Weights of a small transformer language model: 11 layers.
MLP neurons of a small language model. Each row is named by its layer, matrix (up: input weights) and neuron, and shows model dimensions 96-287. Each number is 500 + 40 x the weight over its row's rms, rounded and kept within 0 to 999. Numbers have three digits each.
After each neuron's rows, "fires in" lists the words (lower case) most often at its 100 highest values on Wikipedia text that the model never trained on. A number after a token or word is its count.

L7.up401:535533544570465536479482523423455512485471490484502473509481573496484453474475514472477468527544499478518544507489496552455485530503514563526523523482494489543565506498508507556496492470466449500464482535519530455475549583522464456520538422518471480509497517472536572532380414450488486476607474519528537467476494487468564495477445476524512515497506473515517485427536566420478453489546362463481542502512485519467465500516504554478494472441502485485427444525431512504513503480480466502406503503447453542491499486592469450504564473508525547499553473466544541482467476486483480500
fires in: "that" 35, "which" 14, "to" 8

L7.up1990:509551466536477485513518475417535482497474515500513495439509467484525457527550572477483533561486517468475514516587478525562480481473504476486591468422523475524541548495468467543512490481474472576561519508534513465505481488494510415506513485514582454524424394456446587518472483486542445479567467507490479530479490588559454560500429490525513517529535497492444449491470550521522507422541481467500425531517444478470516455440512489511475476513558530504492489470534563517532550522532430600565363525481474539519530426576521472490567509514509538520513559530457562486524429494515524461
fires in: "an" 56, "two" 4

L7.up827:539483516559479502532556487477454503567482475463515582515485546509502425529568518502485485532476544531476534480501443539538466435521535508519505499472580528562541536488491380439528520451455445501515441464527489496477538466540489474504530535469584439436475467491502526485503477516498458441476484455545476462411520475515527505425491480529497547468509538580438485555496505497502465565481561493488469490454505493501481472488505524534512473487507513489474466494468548520438433528519500542479419499511451519494516558528522497408417460567437518564471448478506511431484519510486466497
fires in: "a" 49, "the" 32, "this" 4

L5.up664:508569539534498400540521517451529530542663460467543514546499469479515441549520498496522490577483526552508511461561526567512540521532434482538542552482477438510578547525513499551471481528498460513484447510499489510514497482508494507504479471489573541461511447476571464516440442530499463502498474445469503549470597523518605471492529484475461473595506492516475415577484481504542480467468527480507431503450556499492480457541495560490452523532441500511503423477488552488572487477510500463550440472412533536543545510539473478521531487566465427512529472548510488411516513487536454469
fires in: "a" 19, "the" 15, "and" 15, "as" 10, "an" 6, "appointed" 5

L7.up1983:492530541529450548503576598549493487533410489539518483508455487491546468463494531450429527502478525495473541505515521503374507579496518520450439467504511494436523452475480490462478435424526461550535542556465544517436524554488467529501481484522546525463494507455510494499596480525532493506491516492542487468447476572521535454483474525424481466545461516523434480473522519516446575542479461486433609525470456545535427504515511518520465543427453473490495425527505508493576487522514487475485542457529505503435524521470532540485452432450553500495509487516514485480516545571490504487
fires in: "the" 64

L7.up556:467593477475460505461490421466443490468535532511590524512519480450545458533498588541464491500492573484450509455447455497520440519485458552500510473433554550541575457450579508500491545493560492451483498519499522457550556406547502463465489513567513564495459500478533552481519461557412500512557512508474494527506527442429525546506474490464517574508472464491564487457505393439497525532446520493501451499484602517439455517545434533410527526472489473507476477515428519454523490467467529457436493496445520505564507457472545470545477512537517511492515564552448493478618467487557470521
fires in: "the" 41, "late" 11, "early" 6

L7.up18:544510444472456448519531554568475562530531517502544477496493533400505412520484551474442534539546473521482524492394440482508470531496397479465487469451496493444531506544521473546479493520479479516512478507516478442479465544459526436446489501449472540508456483443558540568448509458565494471479533490482452514496498469541507536511476435489475406535556509498530443468489544516480512518517453506481497539510453519544500490471476460470519519494491570467526506498482542521435553451562461497508417544563518527598589479522545528519560517581462523599556497486572516458556535474479436565
fires in: "january" 14, "august" 13, "november" 12, "december" 10, "july" 9, "april" 8

L7.up1425:462525534536508403497510477465476478492530451507531453481473484510481492577597576505482518492539502482541462548446462574522499497470397452473502485493468417563515582582504545604478549484475439545498453547538451441493524499501486579469518402454560484520489438506482493553447480471531488549491527432543470550562529560487514532538526441463439517496457548510534447511555473502567491468444474466503472520556519513594509474410403540507421486502516482438466467499433493473472470497493517475496501540419558545502545471511477481540562528552466475500572452460532515469545451457497501515
fires in: "was" 13, "and" 12, "then" 7, "being" 7, "been" 7, "or" 6

L7.up27:480478488482541415547444469443504568509497527434579499545450535516496564538568476521492524505446534506552486507441474516539588458516386469488488491528441455550488540543501500552468583525495400542508482568498469492426504480577502517479517415513535421549518486524476557576469504486470453491455527477512527524535525491443519503521511481440363520549549466460506524417441510456494452395481488488520456569514506563613534471444497554529498550505526499469498449482513525503499484521533440503497494515480541470424551461533479435527529524505476498505551495515587455474483483450488481486
fires in: "were" 18, "been" 17, "was" 15, "being" 11, "had" 7, "be" 5

L5.up1935:537461492481414498504484500447504499570499551505494518596550500556449478432469507481576480580507581556560438484505537487499523530472515548546446479421481483504518502454508524522493442423473494552490542507474513520520541469541541495502499495496427495536511476526536451479495501449551480537473498432474508483474523465550598486543444557501524522553523474507535465506524535563477453535485508502496439577558496519454472495512498489524447535449481487405469500483434514482527469511490461463539466515422495577485474468508599502435558500484538477524570481550492455502476501468534488524
fires in: "to" 40, "and" 10, "caesar" 8, "of" 7, "coca" 4, "the" 4

L5.up22:505538567495462514476532531499502472511532543499456547452445467485472423484443531518427514498453581508506536458416492553499569506558515524503457479530581499539539569526552563442475481536504445443501491473508533484551501518464457520462477431530518417446481492483527507502504478435527541491543478507511483509478442494516498509493478420503526481525553535511418514452510537549522532499480484389494438491508473558432532455537430492486526498550545512521529525537494533481432502495490435582517473451484520561508474421509534494487591452492467549529530494494610482440500578540543465492
fires in: "the" 27, "in" 10, "a" 6, "called" 5, "off" 4

L7.up369:448479463532471546514575523447515505530487442470538471503441507446513545578421535460517547526445518451560514498530559490550512447480542500463480462455577546441509496570548487435467416507419499490479490489563461468443587512525514481514555491481421424499476510541536463470513568521526562537501535495508490468461531431498584489513483536474618488537479501639479449493481562549487505443516492496498485429514536559463464440561499528430469487530558504449413481524419585455593476478519482531464479543450432522487524479551479471496516557546487510524469486487551458509465447495496460534
fires in: "to" 17, "at" 13, "from" 11, "of" 9

L7.up23:527498482525444511435501523526454487483492520441483442448474496471577434584444507479506545542558606508443404479544519468472536486494497470478510507522495496541566480481574499506519491445493429491455502473605426517473510501577592442504482531506456468526476541501466547476544399509504494479513479502526505501448498532548538494451498431521511513427455533499454506503523463464541526425449564464544456520527462521502494473479383544453518513558534516506562525524468526549438542562532504588526484495452573568527495503524484541546460459481572483506563516487450506502498513460430527494
fires in: "of" 18, "for" 8, "on" 8, "in" 7, "to" 6, "a" 6

L7.up1780:561570539484452519507467446459537478531573508468469520497438462495561513543531552536533489518536536488425452516561555553529571425502469372571460446464456540528589434517485498559498546437462460509514503473531451545394490515505504459548542457569477540591444463512496581526457509497488494508548486508503485527482509562541574475438497454541506573540492467491485435526549503428497492504514521456453447499502462513564527469517448547520513463522505517511540452528455517514545482509502507546500491569485524527566580572504500424433505511527535537503497432486517501481410532484479464481
fires in: "and" 32, "in" 27, "or" 4, "of" 4

L7.up255:506531540551433541466470539430481477557481543527536540494427500530503481501526516475493514513493506497474560555484505519485497518498466454433543515538444520497547489509502463461501430502448452466544551521537525444503492477542574505473561518470447452433487532481497535567515479474515492497499460542518487488498518524571513522449420471556533523478594475484493507508515490447577493478403440514393501503533502466526501499468504487569463535495464547493542430511471524584480518475513481531465580425538445549538556476478497479473512580484509541502559461518460544499494541514448491425
fires in: "the" 27, "a" 23, "to" 18, "young" 5

L5.up1139:520506538553481467471509587496527549507536533426531518495525491608536509434544516517481501552514549518473417560486526539484514474524501507524498478454518582481533555509471534480450523529440488505489497481548487523482578524538494446488550481546489532506395558440518548564563457517493545458528471493517520506506484478440497513503521445421475522553464466538513457488490482529480493502399552510460502486484538468502491465445478422485511490498504500520551497492523469532547566583544522512465577512425527564447503543464536461515539510507530496475478561548519492445563548480556402460
fires in: "that" 55, "also" 7, "which" 5, "often" 4

L5.up2010:575549516515466507448486558392492502524464533482453545515461537561529453536537540465477499490527523560555476486565450556512518497554543427511584465571479518532488398498552474504507445448482384481552470511511476535518520486512554453442467540465531489432511393474489522478547479454515497518486502495529553488501558565499528475456519485543427498489501503487479544518525425517546473555501509447475429523480520551448451487432461538515520451553495481466540437492501514528525577570451443480506515462463414444540540453527440479456502424537516426399487528481483523444531576474530479453
fires in: "a" 30, "the" 26, "by" 9

L7.up927:436547469482526447426486534490462529516569475512500484546523503472520456504488518481533524483585482531545436460545442574560510544474432481526495504484483412541490513528452534544460508504548479518574553477503545483555510491471420546460555471492496498502545505463451527533556473475509491518580520520462498580451523501466488448486428545538553485541581518493533487542517580524569444525418447498468472499560465578511400462451508490564497447489531426523535491480529535492507568469518487538505463533463496524437486539483495511414547455498523494473522530473566502486483485500521473535
fires in: "and" 28, "to" 18, "the" 9, "by" 5, "or" 4

L5.up1875:597520590528451456445492546507499558498527489518554547528524511505496485543546541506457515484542504457457494490545555503469509518549437476413512438478483494490492487538551479480470554411481424550510499546505525481543483472512542513488531424585500525480530477506533468549572504410551393490440483465511520445458523540475501460542481560520488447490517540567444525524512448509464463502480525441495500549556500529503549428577440481490454456579498512470531461545503542545532547508510464544477443446409449432571478487504449492455476506554448504472530491523567471453533527489548396504
fires in: "that" 38, "he" 15, "the" 11, "they" 8, "we" 4, "she" 4

L7.up1635:498589545541501469481502523488544540523513485506585506503532496494560505503530552492529554475557588509483440535513494562500558492541523511480488458545477495546558443533539528469485507499507570480508512506550569519549432513481574469570551515481527509494543481425519549481537476412521489458492563524537462480475472521503518456427454517463573512545571470532485535497517510459539487492401474408415473507533520521534438487535498527535446468534559477539518436502481497504560420534559506512496590531413438620564438532492521433439539481562466467474525457515491522524529552480568459526
fires in: "to" 77, "not" 5, "would" 4

L7.up43:487526471538478509494478455499427464506498525496457494461498453539479490442438503499527537506482500524490487575504475527505461471498427530473522457505430548418528437498496485606450423457519539469530491469485528499498491451527534499502547507604521492451447515471521445571527510558553532542508500500553499463436532519487506542487499489516530482528526526569426486535546567525552561461476488463568425444483485498445503456547508515560555521485536497500448528450450547529445510524511422545470547501464500503603563449586439474485545437488476539465535529514507537467453504526519532518
fires in: "the" 35, "and" 12, "s" 6, "to" 5

L5.up603:467493541519490472548568577531532509515536539476578530530479535489536516561501537439451486473436598455511514446488553522537541545536490571511568541435468459463519580488497511519479491467484516469471477569488470518482432525499475549474509452523564532499478491489571452536474465547533531463519502478492570518455435544573555506513459513464495430508557555440472445493487491554454421489501481473549416520502518516466421479520457482602464455469540473459494470472425517499538478484495457568423474515440446594497488498513489526554574555514512491461565461494482462451497483524512442457
fires in: "to" 17, "first" 16, "appointed" 8, "a" 6, "would" 5, "the" 5

L7.up1266:500493505488429503480545548456504452540551553508504508526489511495506475505466565551512519571451478542451506532518554564493514500493461492421501479532485478516575519603496525554505462512464468540480461493494510479495476483512500501512479522487547393517427589497505552523443471525438454401456531460582555481459513501545581495464429530563478475498499542514495502508523456518543490474500545462460480472474522523521519489490457493513473498541525465546512477456365532458493461476547508474532501494504494530469474542515492440428539478555456500474497459471446426454515519462483544552
fires in: "and" 40, "to" 15, "his" 7, "or" 5, "aftermath" 4

L7.up301:468478544510462477479528510488430533585552477490512566567533513582499424486530537487447568488459480515525580462548509588498503487516404519542501528557509477473537531496519546530489526551432484459484468515581439479514474427502490484491492467488502534487484538475439498470518494543479520458560576576473509518485568489477487514473522517512514464485525517513560482495515566481501533474497467429427526487478546511435527456494443486492489527573527536487461448484496554502547498512450492516532496506523543519500537483576527478438528498460506516575508503480536508508509552563509448566
fires in: "the" 22, "s" 10, "of" 7, "dunfermline" 5, "f" 4, "rings" 4

L5.up99:536482498580432467455533512463460545505541552495472555469500570455503367476471550446515490475507503466475450522492505471477515461502454446567545466470513483556484473546511499525493542504497513554468542469521475456524517462516595506488509485500474486462509415473494521474500495489531504512510582460453450460544507526525491501504529485448523498573435477566532487430585460543506502497481488511530519437547478427550425478505510484537532577496499492459489505543474526432524504525551532525493485486483462512540498502523546487483509495560489468442532549497492556545536595490488507493
fires in: "of" 21, "in" 13, "with" 10, "as" 5, "on" 4, "a" 4

L5.up434:484454561541536478488533572477541507589454564510474491512486524458492485510453548487456577492480537522489487488531488529421443525491533483518530440495488431456497495459455436537466510469505452555515528547509545476539558526537545511470534452557494462559430430449528480571472434435518527484492533493510481422445463530522461520471487468479482529468423565508545471458537480469513465466471524508503549497511496493506538453492467530503555401512530546460478453548504553508485527474528503535447546458511474467482518503476497437557496570452453420425516488557447464466513497526478466450
fires in: "to" 82

L7.up547:485500453526467501472509495464512549657531539485523542485488599484560497499505494546490484488568536506465482583467493530450499544581459529568506390428455502518500476534496479495492551495503539541492559552525486535510420480523537468453507504519549513495514498484574569547518490465505562506513490519521528487468535521457538471467475477510516564422483433530497531479507491518510528437464483505460507503501474551510540505499478501500567474431521465381510427492471521488536587510417564521504479443541554474491547504514469442509481516484394498428499503536518554517559479540482436554
fires in: "or" 36, "their" 5, "not" 5, "who" 5, "mcdaniels" 4

L7.up1091:481454525474479522550480469448486505534561528547451501587469454451521529542526496472502532503497487420542418580545447506512474536501508464508491467470466452510511574505499518615466497455503515562444420602539452449516461527595513474553529384444532511517486493539506622593482451491527488567559508508519535601400489507481507463515477493455466491458492538500491443501500540466504427521463501469507485464536465579549542467465438539537495441464548535500524537555477520528459482504535534430517472527427549576564508511485451555495482498485425501448498496526558548514469520532527578549
fires in: "and" 40, "or" 5, "but" 4, "then" 4

L5.up1976:470532492478477512480521535501493503485466439507569560462495458462594544538457509552515534477446510557508471464563509530467480464532536567439529523468488501525510513552460497506501564456445510511559503566542549542488408513524551495511530483521510489476482472543541458485539538534493476494440601533480535480459517519495547456469521456472573512566528520527476471519503548470539465540415525507534526541586558557506477440528479571560495527495544487485595505443474507528468472501536469479479520532414496551496480474532450500466503479498423533539497484553510487474566533506527525513
fires in: "to" 37, "very" 12, "you" 9, "him" 6, "it" 4

L7.up916:495464523527503480520521500537614502594484567478568489499502510497527415512523523454457512505456554545464494435559487481496523498473493509501496471529521429541530459471534433469547520550500476512453467402560526489445469487522457448500559537475498452394426445488430515537550493506522419472492493487561483475457495504543535495464487475510488507409522477534503463507494517516519456453454524484512487474560507489527537444498476526508442532516486559427408448529490584484509473494476445430477471561535489476539604546480437439446494506464486467498496467487491480459473498544532491517
fires in: "the" 99

L7.up621:535507517521497440526542537438422555491526513499469553497473587438458512491525528486540539505441505508500504505520450535560486452466486509507565520475483484490489600580487463515465577389486450522436466514521466451569444442495508560519504481477549494459478469516483485504466512466486459466506481483560522560485533527503567481467494476455472495448476474442488471550541486513491529509499577496526454502506550557514484483503474548486446493517545514459528520474409517475504444557487504554502426516474474557569531472464445494533605512573523520535573553524491572428514462473485496493
fires in: "a" 18, "as" 16, "became" 10, "the" 8, "becomes" 5, "most" 4

L7.up628:477473540579466423517483454523492525534455511530491490561424577522476518500469528513418435507442548539484502483513464544464491515487444517518468522457531471455586562489519548481457504551454483549510446480530540464411482497520466535470522512530496529489521516525473491568521520480539547445474582519500485559544497545473497535503470530448454523552516474529453516479576451490474496572510493478389578560457520560534490494470515515418489481491445476511508547478438513557504543523495435434543462442474438472476553509526484406477443525513453515493505492503604473461504497493461478505
fires in: "that" 36, "he" 5, "i" 5, "you" 4

L5.up1475:506528501480483521407437536487483503440578504409552480488484509456497450503502508509459553542451544518521503487554483473464512415470519545555465464438520515472533533491485557477529484518488460464465502470537422471460494505527525480519495509556463491455482425464483524486508554518468505502609480489559517530473523534581567516410442462493556525540508522566507519482524472512552418547469526538462478541567545470487512480524519482453534553506557529451486488542500529492596466508506487536506565481469455478568491485478527486447489466474568487535490494586455571490470537509467490540
fires in: "of" 32, "other" 9, "the" 9, "from" 8, "in" 5, "a" 5

L5.up123:517498546521517476466552536514510499497484520450488467433548558496487441538509559503490548469497604485464519464544366540498548483509479498525522479527498486542547444477516407463525504500486471465566448458577529555470519496501472485492506547573514497416490537439500464464534519458565453464475482528505503485468519549522522540454496493514459559525495567550449493530479419531499525525462516470480497465531527468470535443549507492529477565505516496489471461466502543514459527543557471402472490493490489520497569549526445481524499422455481482556554459437521535468467503563486437464
fires in: "a" 47, "his" 35, "the" 10

L7.up1433:550531544521518459562417490440493474520610572446489543423449527544502475463566565487509496501520566503522495502490458527484461444534385485473458480490520487524474503508437501440519544488421483528534539502543445499431490520488504521494600509604513474486465542494469495518536473472451439493529483488560552499532476496521512545488406500422451419525517449610546492503526519534463431433468504483532475525486528561515507527503476510473497450452500563490499496524424536489464538454515514540492467510530462470494568457659494422528560527516535517524579561539481485432577451488517448524
fires in: "was" 14, "is" 13, "at" 8, "aphasia" 6, "from" 5, "a" 5

L5.up1874:525477512495462475452522546446481606527521553476507514468551515487471475469520487493521463460492462510496454534418520545481505481473473489552507532478581487486476482508491515595480556515451434493517478474552503495558500498528456477485497484554515417477444437492512563534499567461486481507581549527518523544438550459579543439553481492528510514498505531500428568539495432489574497465515457505491467445513502478477524479480502516544561514568491533518490520451475513527488452556443472483499464495483479474509571571545468493480567446499489514524543511542507531466551532456453464477
fires in: "as" 51, "a" 6, "while" 5

L5.up1278:450472528455529421523478510545494530489525514495490560493492519504520445495469481546487534506484532543572569480443565568490514498523534557539417493424479482480546606480563590518477474519453517472515495522484517567489528506546510508544461456519447560496482503462501459577552477483505553442511582560566550555511530498567566472497394419466479507557489507507486407591523530483474422506481478555456475486448492456499422453475510499459498521483547490499476508492469520541464476496468477544524422430494465587543513476483500537477449441484526471555488469491579460488529496476443477571
fires in: "that" 46, "he" 10

L7.up1569:459520538606475532502464490476529497580485503463570491551466494532529537513523522474487543492454583594514477459483510557521540533484492473565531471516414547488514534516440501469463543487433514509500498495538448472522420467545471523505523439514489404482528417532510516483499563492490575506487483548515539554468510491517521497451445504467541530527525489597472499456437470467492491564461482423475476461523540535498529504513491556541542499524522469443468484497520503445504454619513433478505535491430501546519408562476472483415547517505483451490446468461584575552561467556527528446
fires in: "to" 66, "must" 5, "shall" 5

L7.up1278:523574538599429445453534614455439457500511440595502482539481555468564468499430543518508511490516560463552479522566571463497507495568536527560424486469486530515448624485501522541501523482544469542482525522548500499549525459494557451503497528557461513514507493524480543528499510481572475408451503495514505491480546543530561458466473482553397516512520545446450419459512466524456544475450460536516530542513499546531518465503423462457475546441485512505575497473494505484463549533506529542508536551515415477484418418454556471479484480455564501518525522505493516463547532505504477556
fires in: "a" 48, "an" 11

L7.up158:569547554589491474520451509470437425515513501516508517485524447485539442547516486512550563569542439499530484549555488484504499562487530561589537435569510554479500538542540500525467507483427433589501567557587582444531494505504443445461593496481528549564510500458504517499497468462556528516479504496513491433574542569455463495526563519511502498484561507404487497541548499462481553482446549472458450547447505502526548488484454504516561401501574439486532499543431528462476491467520459532501511496510524465497417498558497481458562543493469462449496486465530504517585423471472444489
fires in: "an" 50, "paraphasia" 4, "mcdaniels" 4

L7.up140:527514518478372541465511545493500481499511479482534473515437455491510403558487524439468583497489508490541498448465538522502611516491548445541493511520518501510498523405494533496531476492532503509517499517549594457493553512523543446426525496485498485558505518518490524512511436469559498503483449524510493507479485547469510449525387416538553459471565512556510553488481566482420546451473570520521472476537529552431556451522483474509437463546475569499555477488475541588472530444527532554472465398553547510468456527534498539502518428536448537514497559473523553540480431555491457559
fires in: "a" 60

L5.up171:514550515509446442378511515519492519569489480517518530485558512469548443479475563440461473516505494532438504431487490541484537529528476464495547494493526467520526521470506475423483523470481486477526462549550526532483526543526596461532484444502525510442550385521476551524582510515575490539520491472526496496508493504440455465522509479495428526446544600499555469511542491503471484512508512459488458511552573498518501476419408534574526504487508506402563498555464545471495501509519479488470434515394455523558526457431516537526486482482481410473545493510514487492563550456575448549
fires in: "that" 56, "name" 10

L5.up1703:486512508497511490484536415441492525482536614511556553567499501519563475478529527558483449524541568449510483546524517489450512446596547506521491425450455520473506481506568510524471466550429524540462504472554453502463390517560491464434555481448455461488480549503547531520524492542432528505469536453507538538466506509473571493488498472474491498559563408573461547512507444411525425554446456442496461594525509503460460437449498467539536483505489442433448488530478499468499536484519536529500541463488565517497400480493515545541509499544491519474467513491560502491528507471499500508
fires in: "to" 64, "often" 4

L7.up742:561400546526489460466507531472438482528518524503498516518453506446496455516448459518483503523554493501562489562437538595467592484512470500550538464519528431487482549507488484536501414510539498543536527551472500511529457511487487504540486523547506505496519488542456552509454510483502439495507476513515470537468524549458505556523494565494522521519458449560499508484498493435489513498491457484582401523540540527539466502537483506506464519499478540474574486540451518511606504493503470594434516450509507469430517480546520467410516489547521493558457495521518490510588447491545487513
fires in: "an" 50, "s" 8, "makeup" 4

L5.up665:459472489574452459463532471537538534560539523492473483522399481444517509452424552511506477477471532501478521478458528497525500545497486499478542522467453513477582521523498519493456551486437459557450503545601408528534558466469504469478555513538500492461487530425436490566463444478542488465471507531582449467409527551462500525546474525443465521485531481541510460483508532517517429472522582457446488512541454463511480434487470510506566465534490487512457464500455551587503613471534488509508452487452488473558544506491476399496561524560523491484457517477505472502471501558483490540
fires in: "the" 29, "that" 14, "one" 9, "this" 4